Part of a small language model's weights: 9.28M parameters, learned positions.
MLP neurons of a small language model. Each row is named by its layer, matrix (down: output weights) and neuron, and shows model dimensions 128-255. Each number is 128 + 32 x the weight over its row's rms, rounded and kept within 0 to 255. Numbers have three digits each.
A block is one neuron, or neurons of one layer that tend to fire together. Before each block is what it responds to, as a language model described it from the Wikipedia text at the highest values.

Description: Word-completing final suffixes
L7.down9:081108100154136084139116191027129117193145130167147099105193137081145174067099185087067096141142089184125171088129128136081089165084156123126114109134112106146160098090096104153122136111163082138112148122203167143099138158100117117115147102091113188093182189098098104110103149153131156147132124122130127128123181173136148096099120151052102168146126128100089132140129106077113097119183
L7.down345:165066148127118098211123171093130103074134126129215163121183172152123097161168197174141089099133165140146139087147112110162120165155132129122139129167069159093124099116084141081176144117099191165163157117109200144091158051135131132140114132107112163204179054115119106165171142124126097080124086068111108132130094132126106193103080110103087093122138102100162180126128141181131166153135
L7.down347:116148103123132154112073135134191106137086133125144111114100168138080113143129061157161119105103146097083165138152108094093106173155124156135094184117110121079149091180088124104128130142114125140132127196119136155189114142136132142073113165100157119172178184167132147133134097109149154141205160145142187075108129108156097165130117081188122126127155126141174176099104054085074179176134
L7.down993:122157164104148108129166134147116093098106129113131104163135140106084098088142113142142117097081119088144132213164175143079113194174069145132144176119113135079102080101069082140130102126056159087155130092180118116152105097118186132151105142151128125142122162123171113139162126128118117174106163143107091107122082150125144125128147126104062143094147160133130151070123138207194099136118

Description: Plural noun suffixes
L8.down540:130105126108144105159143105030138152146154098164149087184095091093082201101127157105147110107108116156123146096133156162150093165144123206082143054146141160163117177060103102188110134180126115124078132081101106090137129162120147083090124156146094152087107119164115120134141062174131171169125148129080126100113196092103068110118083157103118106133170101039116119156142126153111189166153
L8.down716:087150113111116127121078131115115103157100109132153162131084105117125111121098116119123133138212157130134125163107145159106122153159122175199141095081143133096153178104098140126126151073140075123099196137216192093183139081112160164174097120157130127129157159161134185114174149131115133183109107144149149070143140098114185131170210138102121183066158100150119120166101107103151094093102

Description: Digits after decimal points
L5.down43:090111142117106083088150114081167110067110106147113106123156118143092142113109135110101105076092168097142170195113081155165068140112074123117188113104190131130123091116082129127104138179159156112096127129180128107148171133110125124115115088167140165143110133220124170184192103132110113101150121207098145121135129114067145129103114088144102121165108168143094135136141141117115125117071
L5.down84:093164118116092107129135108092123116153168155135179114160140095153124129230117114127164097126139175093099150114163139146136139136114113142116081150147129126112098096149077143109187083095101184081116125163146190120096195123164133078123094209119090144091120094184116104133195067191103132163152142126146138086103166179186118081125101170161104125088160084109158192163091115185162150133145
L5.down349:104091115145127138176146122094111094152144155093146191155184138157166155188143131130145148113142118145076108090108178109146089150097150155137108151137134087106137107131179111147129154125172141115050207076081114086112123139149126135152114082149112097110118137110068137122148140175181136093100184127138098108140105175140086117171106110071105157142138060142087136108171083144105101162110
L5.down413:129126107138185060073058135144085107151131130140110092137164140173121130127063143081161136168119147135109054112122133099102095190084098154166069131129084107130118103167119109105047095124118095122123124128107211120118170103126184151147151107109146065142120103120079123077098158122067166148127169084064116081132184081109133167133123126089112162162094126135101164133173157178168107164119
L5.down661:144152145106187075109085100134154084136132101078105131175127156146155082104137113078151110153114139067166148115169164142128122133176038086154186117133093140067125127127126128144142108146126134073099094041133164124150173124128102060157113130156093063147170118129138070089151101154179095157084154173149122157119050106130111162092095089101080128110164141136149171107072153109179073172093
L5.down678:095145119089189096102082148117153086177125142040113103092099131144161155182131127098187116128148130150154151128174131121061103085109122094158075178140097139140104108090097110191145146083111165130131149116077121144188127111157112153112110115097131138125079119066159136091057158097113133082179099091107154129134150129164145075120136100107174137129206158137038093108125108080105189183122
L5.down827:102185055120132160180080143150131094098132181101154097139137146047125136139125119136134135145134180146158093186059161111071086207159097114116148104176127116151106079144052115127127098078091191090134132139174111119149122079155050128103096145092134047097196190147144124128187123160117178155152156056123155134138116108106083135154131135131072158117108166163089104144115150131171136116113
L5.down987:094092135156120119099136117110168127111165111147114149144132151107132136164164197110130159131147081106154132117154148142105140100122094126109134213141096082148162087174171117086131143177132190139133062147174152117115161128087107074158129129147129145168089135128122147098133093155138148120148094118140065084124089120138080134172127093097065185227104102116102163160122194129137097134081

Description: Completing split common nouns
L5.down128:089096082154127142119111144153200094129139149123086061138148143113116095133122122101185103107126153140182172218125119187143145102121126185134145164097113118110123107102146074094145117197147148128158113070104124033119075162105124114071132105154135116162167187111245118094112183143150115180115130147140154100144153129061167163125184127097140144079134127198085066135149140136127211138155
L5.down172:085150158174187086112110209120111172098131190166174101084167151171119151109112164102143100123077155129181165127105157081152096078136108159118141132152146119091088134140166121071146095127138105160094095101141110136132099150174124098092136189125083121091156149192123154102108136124079082138032115127165183138167171126150146134149136138135163131105196142111170076112084078156110146123148
L5.down270:147168123198170146140131187069126142158120135100172096187161086167099122162062088082108145128118086089152123145134146109149114115151122147154139187155105096163135151082138206071089096097158180110144106131139126113189106133103081119073227138143091101152140142099063135123161103130082101125129128140117083144108122157067154107154167173128142147160083140128168124166143153113126143165096
L5.down364:100126129117140137119153117125155141166130101210147146106171162088140163072071076155146124125161147106088157168074135097169137151130099180125159105149084062121097176106135112096079096127141070066074101080157145116143106131133141158102118122160156109143150139109081095158105118159047214167101144110119158162125137085106078131132127139199106159090139118131089078153163118178131134155205
L5.down405:112133127185067148107112133126130134156159145085113086129112171158148123080156147066142080094131110115171058206115177111125105064177082115178136091154123093226152167137150148124128084152146142166122091128135131112132122104170123112092104169120178078135124125162151131081071077160140120121160158092182202118160102101146088178135166142147125128112138159085119140114051073134061101093160
L5.down861:111135097158112127137105092168110120109105189141135117118106122083108103131118090137170165142067078071146131186095092067120135181103175072148147111146136114112123121154179111111122068098132092102158202081185091083134148116107078109144115187158160121099074137136150105144150117086112174131116197110143187168137163113134137134161098150094160176140128136131141111112116080112124120153163
L5.down922:131127156168159089135129115108114149122187168149130155132080131100131166122104125130136115156102078112129126165090166156067101135139076133169176133143084159146113117071127126135084132132134090117164128125068171114170127107143171146131140175145096157115127157092165128097085111134157176123168120102141163152146152102131142154202172122101140143113112117090100131095154227150162149229117
L5.down948:122054138145101125116143195086115123125117170143088122158121114117137134149122129031147193108090126193144064149125160109129099194164125092131137102133133092129143084182135129101159114113139145072145118150078174134107127146146100141159111128113111116121098116131190153152076030076084133139102116146139133120146172112139099105108070085109096125190166141145164125112198138152181119069089

Description: Final digits of numbers
L7.down400:105131148103158136102140107143104138090136103160114169129086155146107125145152109151089189113063172121076083153160076126106113122112105189129122142062113145149186106117121177095143132140152137141096074170160100142120179124092130187099089125134136087139103189190071145123150138166087139141054209060121118111137105079086128145192104109125123081175143121170104190151115161190136132081134
L7.down520:086152072103068156122105106115119160117138175126138132148142178093152199131117141109141170084106133133146111121140089106126135139180131083109107112092140104177126125176117087086109108103114169085195145132171138091136077141130111167101127157136150112162108135118187164127120178103104129131106122120146140106138149155140117114167151100166087104129184128112154127130054058121191071144093
L7.down978:105145143091190154164110124098158104100130124091193120176129134094056176150087131097105104129149125160158153147147149172106131163077172091157152110143166131121154114159133101125061098124143153108175100097113182151142138098100125168084144103107100163163082129127129081099084157126151147107155085091176101158097125145126191110143178083124118145139145120165161156172108056151087106154114
L7.down984:172102096065060137121103135154106142127139147087109134127095129120155055136112109114161121120084124068093101135149115143171143109103157093176121126104039097115134128177111142143203084113103115118083132140071094144145181122101140169185106117114124126166057153122127123133156208163123183135110135134107076132135141181123162090145109124144108161102122148175103138084096120120182135140105

Description: Mid-acronym capital letters
L7.down191:127136085129138161111160147115191100112093188128146105136127146133108148106085123107111124110152144179166134130195099163098069071118085157111137147154111115092141153102117171118121143142087119184085202182177119189132101158150100136207145106095186087094113128156154099102158083108141105139135159090125128200084121109085126097101092111123097166120143124112135116173163109172132113150155
L7.down195:139115101153110142119139171103178135100090147056155131126132113100138140092147143170117146172130125163166158165095108094119091145117097163162174190122087145099075168131100139160124188160110037113096178149129140122072124139116152113138184098153137081158141093203111094124087134169088118091138084138137142137117150121152137138122160110199075136157124156140144022107089111120151144098110
L7.down408:075112171115139066098126096107166161118162108110134119134111165180031128128132142107116092150121185036188150198148135119122094128184087106104105135125118131123078104126064107141149174091128105141103131126184086136113115172114091153146138083088144131178161152167126084161133190101120174112149151152131155122152082174098127115097153041121142114115136185123155110155159135193121156163087
L7.down527:131075098108050106189191118066190172135159109139108124097081164104099126121135134190126109158097155077184141123184090102146134117125155133093105202140056137161127126157119106158179152151142119205138147143117163179101115158142036152144129087103087120175160119193188113136097126143179161133095152119194145123147116130147154129113149107115149110125126059121162076154152139097176211085114

Description: Vowel word-piece fragments
L8.down33:142104131080148155126172123095093123056153151139186102142074107130113132169173134121095157136179088106139125099160088128132113135110116185155070075128103137114102152156091121135143197114094115111098126098133104058096048179137159159152138080124109145075131096130131112098079183145136163121143132130125109142124075073153120213184151163153141088159155100123118107066130073168149119140100
L8.down879:161118110126136119102125096109125132143159103123133181160122118101090168165174199097149135066121142132132143120103126133128139140174144124132098113130108086133185182151177111116157134147075114193103149086117115137107117070106153092131084096133138107143089078178170113146094157090168111133085138136160132158149156147153174157116157183080090143135101129100169098085101085084118049157125

Description: Word-final plural endings
L7.down463:143130137137139131106081118086215144224148162163070097130055142174145068129087184125107101083122153140109117063102171146118083099133137167075144170157085117087160137123160104084154123126148177180118129105150150093119087187136097171087099100187157134128115171148133136125130101143162127105089128118139109134119122125146138148106144083033133161163131148117077157096097083151117117113137
L7.down545:126110113166123095093066136145184145111134156120117130120102128151094179049070099028154155110135116154147164214116127125153101107134160055099122142080126117152114127161190131162080130162114110121119210138162178154109153122155078121132165100115123146095168181197146121152129107085130128134106117153171122120175089120111138153178096090159122168139171135077108198127180139096102146141138
L7.down684:157155134058110129163100141134151150113126157150090061127158069134125126102167130156120130161121104133128105149083132128132144093152136165142140087081152140137142133090109086169025137152151188115112161092113143071105161164176098165060109068189126111126084162122074164106097110113146114162150171133117107109128139189103103091071122146113130183137126125099098203179052102148160196120108
L7.down767:108174175133149143179141063121149142108126113165179078176218084137171086084103126105144126162101106177096095114164118096116078134144133170129058106090078170167154106122109102130153078173151153100133163103094089104174137158124179051074142138132166168110128127165117144134122101097128183130118126055088129092138142167137133158105113121146189094103147139134142121082169137117163096165146

Description: Section-start and clause-start tokens
L7.down298:092124143088115092154079125128088173118131146161151154142137172135110162105137126113121072138174095134123197129116142095102123164128122115191082115163153148097119096095152195095183126068059164176142143160159164095120110127161071112164130086118150203128148112141149130112120133080158129116128100091096113158179110107126159095131183077138130085156149123139132145094184124108053137135132
L7.down541:074165121163104183089152123139189105098143111128150102147121114136115133122146200165132117081184084113118168153092122171113092180128121159117108106142137153145125086167113082106161130076144181093162129140189110130117125108072186155076121138165184123139140144100166109178138133184132120133118146168103139182083114066141177042150073169082122132106074101172150098116135094148172106138141
L7.down544:143171090123177148200149142130092150098148146107091126099110165116094129131129095126130085098120177117138156167115149157093105119134139153170087129091070108141108060111189094100037147150131141131095147131103097092088174135134096112106118141168063186086116155095138147165102084115126180118136091167175122143133134124190153111131175120078165106150059142144072132070133142127178147150130
L7.down950:103138165126124111116068165191101126119085114089145113135168141153092185156120129136158109144143159103108127139142142093077107124188092212052107125079124123168131145167126148157126104136115110121125072085142132120116149102152068132113159117099113142084060104143114180115062085096132100133106175117113132143127174131121084136140153147133142109153157143131095148128132075115164116117124

Description: Head-noun word endings
L8.down873:148112127064142115074145108098114111116116135154125121154165106106076068161150143074111084093080115127152116144139140124070123123166090157110097154162128120120157141119120077120156152115081155103083166073140092174180139124157039132120083135120128165155153150106127125117176165065135094143161135085084175131167202108109104159155141152052117155128148142107122124124121100113140145183136
L8.down878:109148169112096166095078089080115098145073110184144090167092145125099141126114113110186127117101157197101105104125159101089129152100129178118107114113046105141172108142119146111188128117130133112091173140079148102203109188144094084117125089111109146139147093210078137116117086104096146132138128102122131157122127133107118084065078115133137210167145115081179151103150160096135084181096

Description: Mid-number digit chunks
L8.down925:152190157137119165061101116196137168078097148124132131141136160109093091149099166170080127175116157128211174180117127152162080145119107112078136125137161162121110087152088161099109180125198161156152142131152141117110148166202091119170103138157067063137153106122152092094130138130157120116141102133122098152137158130097151081130156055147180123180094096061094133143173135074108135110094
L8.down947:112178101157154156135100092150165103135142187187174140103115110159082084175145143156097154117043114100101100161125104144141086081149081146078133085103104161100107129098098085157114149112131140143117177081123095110134160155144080066098138150194125149085085118141110141170104186161135143161178133134116194194101110080079137084161110063104095078113135160135124123113166118169103131120192

Description: Final piece of numbers
L5.down121:187122123098098166113138115157130103131165121108028120165070122125099057103081106122141118171165102121100150129092135137105138102138105138120077083131126156181151141134178124123152161108130158151122089127102093154139108114138101112055144176133136154130111073118107102148149100154165117164131109120143179147135192087131144152162152153116137093134132133158163129108111125088142106072146
L5.down203:138128133112127157165205192176100090113069136107205124098114128124119123071168160180115127108147178172141101099149135161104122098100168108164093125077125130110090111179116100166129121111101135157149142154119142151159134117064127138100101117115073124148083076113087137124126181142129140114186113134150171127175145100193189194122114113128073133176148098137099164071129154121150119172113
L5.down248:165079119165118138121172180173150123122115101112136118132098077161100138088194110139155139079109102149100106146143099070101146079160141103081102051144208142123136112145099099082145117123073156103163137070127077154166121118056143107140160166140106201084081147168092162114114163132099131166118155104095108130091135088142126146101082143102144172177120205057121132129114141085109153101136
L5.down506:156138134091161149150089132162112126144102104155120129119128130142155160170120118092155127112075066087154162119172101133142083122157148070110149112155116134150140155161147022159080160054097174147125160147093153128144119094153114160082138123121104130135107138100178137127127182117187093113145119152106123117102160080132123106125127148081142115111024159101112194138142177108118155097085
L5.down517:148113149124136163099092114138121147143054145105140069153131152167172159148102123114095091182135177131103174138169131130134145100074098114160120152070242044135135125128161107058174110116121111150159107089090152168078147123143121151105162193117111132183126107147153082099126144078107123147083088112128121148073161078190108179172133097152148128190120158050181141103160115093173166137070
L5.down631:140075164047096130128161157196167136159075097077138170139125099115161164046106128164141174127099154104084135127111134145142101121125168159117115118142144134130140203126158151123150111143079136171177153138117121143144114128123050139092154092131145180147115111108162138168164145121086157105133112114137142138169161082154111124142099108145098129175140096172142183092136100087106128112111
L5.down793:159136129115118125136155124119180128155113149057166141168143155081206109140191131192165136080105135125080136131105166151137138102209100090114184077132155120143129183091177112114158102171110094123111144117144102089114057121105131148127110134113216193144123125188160131173176113112125146113123135123102161100136127149137130094111110137193165135158126135081079101166109117169067126139110
L5.down964:115127186205074082121132131087152129107125130106178100192127101128101058077071128130088136080067189135121106167120113128120131102182144120073151207114130119126084115135102098184121183154155072125090159166088111080128154150128144126086144110170129153114145136198161143062126118171149079117112162183155188114197075127138107187143158113132128067096106204139108048086146151130104100136129

Description: Post-noun qualifier start
L8.down47:129148110134107157150127121110113079177099066142035134151115060175147094143142190124115099120147109131140155110102173149155173201090155106109140110126128070097143094160168132113126077149162131101171183113158139144152169137127132054136215145085186106077143109084107128129105116133147138131164198133130161138138140084117158125089147065137121114081181141207097129115131167087138140077167
L8.down779:104126178145061098134143099159157130103114099121110070142123121161142123107125093128112135120109107126081178107082140143067189076110090113070175127105129084113086118114142083169149092088161067114035181067130094163067142107118148112096165158087093131096089216125166172115130095152138099132087103141152111105096101105078118200089169150157102166095182157147122098146094146172090147049142

Description: Section-heading line breaks, word fragments
L5.down314:136131128142149160149117183099114128097117118128054196119086137101142129166121129087123089206085138136144133122174128118115142126094112120140106103124100131096101090142066082112155134152101137126146150072091123195100092155107116136143141191168132081093100168102157078152152188108167058177101117155154139126147082059183111132111149139122124162126129140104149169077159087080135166095141
L5.down343:147098124122130148102205143118131134149135130135101173090140124114148088151096116149144100119090096128145110116141104145164127176118143150120131142078156179092129137167105113133210168180127104099106166121073095122205130144119097083110110120107095095187113113138184164108060106096128107124087158089110126137153070125213086103171154095134164091144121133169122130113093124115124164212122
L5.down504:119161103076107114135128154151100148118098094121163122107166170109098139105101131179127124091124158092152160110142103079124165082069066091103129134160193128182140093045102144094067152098095145189141122193150157170087166083098094163100149087154165102148131160075140113127131108124067157161138093130115141118153064101173147108128135137107078120128091153151143159179078102106115083146166
L5.down515:113133084143171162096130148150113172116103082191123139099124081156163137148165190149148144084155110179110140064145143154141060092101126123129168187097112119152180084069136102139066156095098170137107126126112198152085117117140123107119125095141107112144151095042134114117108166047120214131161062113139128155138123096138056110156126103122134120121140075133063114130095137148129085113132
L5.down636:094122135150166112194143124136119149155076074196069160115125111150192134083151126130173176116166126142108130114155112103161130067174088196107151154200110130094141125132134202096120113109149157125153188070118096193123119156114108120144140074095094101196153165174088098159120158120090142089135126121118146161155072104118096107190162059138118085152074060142109139106107128077148128186110
L5.down858:145129174156093196135124182190114152182142090164107100117089130148087117173151127133057094117146091118102169102139120118112064148158165126151075098214153134119136109115151118054158129122153101127147131119092110175134161176129130116126065111107165110151110138118090125144176149102143162101111080124121131094144143052164121132184160064109141104141117155117101061116125120143132156122161
L5.down888:152132176160105131126195120144124116181143145130110156110121117169116135102108168150120108149158206108167068141133085097106142140131159110164131119120152143118162123142116172139136093202188134189160112085138084139108091110144159090106134116101117146142098071196132079165143214118133119112143111143121157166110123056094154127161127089123104162129175094150137151104079117115122158123114
L5.down1002:120144125122186155144162119094164110137124139095125077134120114108189139125083167083101107175076135062158066140101101106078170159194129118151141093162074190078128140147114099087154105091181106106139140114208161111116174151166074108132092121125180123147090095063207097148120150077124172089134121072072170177160115085122113101102140153112121076104135080120067144116154161152134101097165

Description: Word endings in titles
L8.down118:131185112128085123142117148091143057052162047160189131168149145147078145123182126127114185083077171151178115120103056129113153083178068153178182132139135136124104103118113141133137181143095143132095075132147138161095157136171164122237103129095117163145110142185187119160165101154146148123102127168063104123093161047101208098114109174106134074138158183097115089147143132145148129127089
L8.down796:140155131136131126121184176080095158159145123138152112191147145124125222107135132106182151156124071102164127142170157103132112162128192099201144121111061153113136133126166129165145120143124130077078168139198147117115100132192185135151052088092131130136111199142093126122119107060113121182141125132086155129073207131182127143145137161058113136154115131184150123117075130174062086131111

Description: Institutional name endings
L7.down492:078140113086131155114123101163118196127035137206099083180122145117218089154089128123170097063076119144123069137125146176132141160167110113127116092165134154141148144094078184152107083126176115126119120119154143112126152115112149119112139130144108157172115188180157118107071140157107103107159182116125139102125181093131123127077049133091148102166155088127147111141068112110189129084186
L7.down715:113176149092096199096188130109163140145099101178092148127124126142188106122149154124117133132142068128175150090101142069112107133159112113134130106164182110191094120128114162161143114093112195079107131153176152170120140156077158171048087102148136108105074128179115169137134131154140166123132112072098147119126146125145126089079066115152135127122145142112176136134075151101066085072153
L7.down898:116106108126132132092115111087088165131146224176122142147107123135148155125145171150066137174129087193150160135118095139157094075166150085088158147163139150105129139114071144102101103152188083148065146187154152107055129182121203147139144065149183139155183126186092126149158184133121086097103182169132128114135135111094182162084099110131181093147116195103120071109105131155138156164134
L7.down1022:139188092117081123125148139129115091075049102120156168204136069128098140103143148134172138120111109161125089095122145111134175093146102116096146147141116151142154130155119130090176165091140160063121109167175101090104126144174132137140104119099160172119142075073179110165111111170104105125111136122112064115077167121070176097138041122113155189130128142096134151195167128161119054123103

Description: Mid-word stem fragments
L7.down157:115171140139100118138163126175132088116139091106084130143138090131218139146119115163170106124166169152156161173118111140197102176138150133096126095149181100092157098162141110120131138196141094156161078138113121092117137134145120088138118093091138137122197098137155159120105120106119104104124156130137122114139079052184147141157115112081157127121112110160112128166142135061067166136148
L7.down323:136130134134127066091148147088120087129156158167134095167159089134089124126149117107146143066170077142133132132226140109132108133141221151201092094093176068120147164116134147180117195175182129097159167120113131117137078151120133166189090122071145169081111152140095123104139160057098135083152110098141160118108098126086115143126069185169162093128143150137072140144161070104065129094149
L7.down452:096121081099118130133141166147084090154125113064161097154181105152129099145185153162157123150157132119133186149121125090134083150124142124174149092172105069165078128136146064132114093136218101088113142090084161096139068154053124095140081069132143158115114135185093122152146109092175112132156135134183184139105165061154097145117198122081115116138034100120084188141120153142166133181103
L7.down608:124164091192108122141124091098165128159165106094105174127060136105113123076099093201148134084136095140107103099083065070151143122158186150103050118096163169144098151131112114137127144084096132209108135164117159172155127136113186164125179124112108099141131120094171114131081118137180123084099148123144174182089145112097091153068128168138135093106171119126131151102108102107155162134199

Description: Mid-word subword fragments
L5.down107:133142168118160160175173153112096158111082129139100116109113124099161127158112128148140183157113094165117135182102113122126114141106121096131118128131141123115222168174121114200154084148126155127149103139151084144122148115088121070134124021124100106133138069167169065208099134140110073054190138167201148117143148129159163088122126173073085140083068127146156160159114063140062125116142
L5.down265:183137128119124113152113121113157138120162101131205135159135088066157094121087109117174127110139157131075141135114132140134113179118116215080157106120179134116170107152166179142112137119163141164083090131146129130158138135070118110089131151093151124114065098159097111158074108094166085149133124129138105078111110154147185138152105045118129101137185075111126166110100133148136144148127
L5.down272:130112155092132133153182151125135109120105107122090164140105161130140137145148128075125152125000183118140124157174086112125098143100105147118121111154117126123121217141114123131081125131107085146145155059089122174147067184146019197105160140119098112153117089078185104065098088162170094135075112065181158096145135064083090200166177116126115184154146102139128111140137041098133124162136
L5.down301:124099151111100179074099075063131100072087135083154119100124151141060110102144142184141121169131104103112124146150086150119114143106123131101159148106123143129172146124157156084156135112049100081124190136128161145096147158183085099114148099170141135124161152110107141127046172130136129158067158169148103172125089087082094138112144156133118142169111101133134137144147163154152130146112
L5.down551:090156121155121093130145108155083169110165129163163112143137082102225101062134095137072104098170161140093116103158165090118089139126145105091115159165181187114115145122139141133083101093151163125087131112084159148124096139179216145165104167093135155078139150151137121073166092163171157110108095146126130112134111068063124086131083189116094105115076116185115118128148116155086186176068
L5.down683:137090112133109134094087121086154086105083149160141135158104151165147141134156144095094173110095125155156116072168154186147132097085094141113071104149088183117137131101178128131127169075149119159187143105106136086146126075140134106099071132118167113127127111073096177135140108137106142101211159131144102101156075100196139157104102084139107068165122132131101150151131038119077162156144
L5.down701:088144133169111125111123133115173129141096085069180104158077120119157075145140186126115207080171162141096130131091165193144185130081114127094128164165104151156088121078155164105067138182134098152101135095154192117082158131117145142124114176117120132153086113093094140125099136145123129068124114059111160101108131160088124177134136087162110099135163060148127142111097149174176128182105
L5.down712:120119172147132125184090096116117097177087072065120090101123146095106195172126139157085184196124103097142127093097141129126108165116092113145164104148138124104119075054161136133111185152105116140149146151123141125166151109125114156184093135087150133199125109057088125151134170186107151082152072119101120072121069163177161112136104146133165187127125136070157142162173131167108054157075

Description: Plural word endings
L5.down36:103125131097103128091121124133162093136095149089115157127106110144132114095096155169152099191066144075113120138114067128102163122164084122099121151105156144139145102076126139160106075174082136150184156103076096147107129166118106117128164146105086095148162102189073165207136141149113109123119100136114160126092124113129133212158143159132176093166121130125158091158108121170182126113138
L5.down212:059068113194100138136098107114078114148131098148122091147142142114105131147129094139159102195148159132132158149141099120131115140123156120172117180173147171098116114153085110137083057088130117110083071174137108116128126114103203115140099168155152193163100110086165118194181074085116106154174109155150131123137134126124093131180096164132185126170108129107158174090139149126124123124110
L5.down426:178125114139167085177119156131151083129149158163133087116146104117185130114079108097111116127091116106067122134119128086166153160155134200103112150164168114120125163122138101136122105146134162158147163083126137104165106138111077121052098144100060139168145111111159088107147112143131077187125126127094077124171121141051125161158101119150138145142079139102093158165154095074078199181114
L5.down512:095121094126086141135108171085147141095134097167115096119176088103129146167134177164111088067125155166139138086080192116089121200138135124143102096088166104144149170098103086116088167140128141109162148110184106154140095143161174132131118143159174173104177184118145088092144145085111147173166157114110116085157150144142111123063122078115114106115113116080118168120154148105129124135130
L5.down577:064161156112121119205088112106081164183199118127088129144172120127149121081116136159134197135156110140081127189135106144073101123084136083186096117096133103143140128125159165110159121154099126129152083081105146119060144091125112120144111151132128167141152129143088085094076115136111164157120120148090146120157112118106113159150127123165127135105139171132076089092129168090090134138072
L5.down751:131117133071119154130145124128127090070120124106129083147127101080155148144149100123118119120158136143090205140111130145186121191096135129135102070089117100128165067144172089103146118127127166047201135130109080109091115176139078091142088121133131142124156113191171140150093086110166170155144072072083132152120113168110129083085108124158133122069105120099107144121137128191123167105168
L5.down792:135182098108096114176159129085161058148142065148100123153150126149105120155096081123137090137114177180120158112118116214126131165156114193128160082128141135144183090100133155081141123146139071123090103162178147202094128104097127079084153162119171183158131152137098129193175059120110130148106137097119110112114128180161117105099067138164142138098171107113155134094122072165124089108140
L5.down967:116130154124027123133147141159132119127135168113113127149095122130109138168133069103061067091153112112118148168112196046180143125151169154155132127143125091117102137134091139127103145143133095161101122072147119120131080166148112109133062164119176158106126138167157172094159084129090103129068160119136169151130132147138080188119101122151120106106132132114130186122080080138073080155108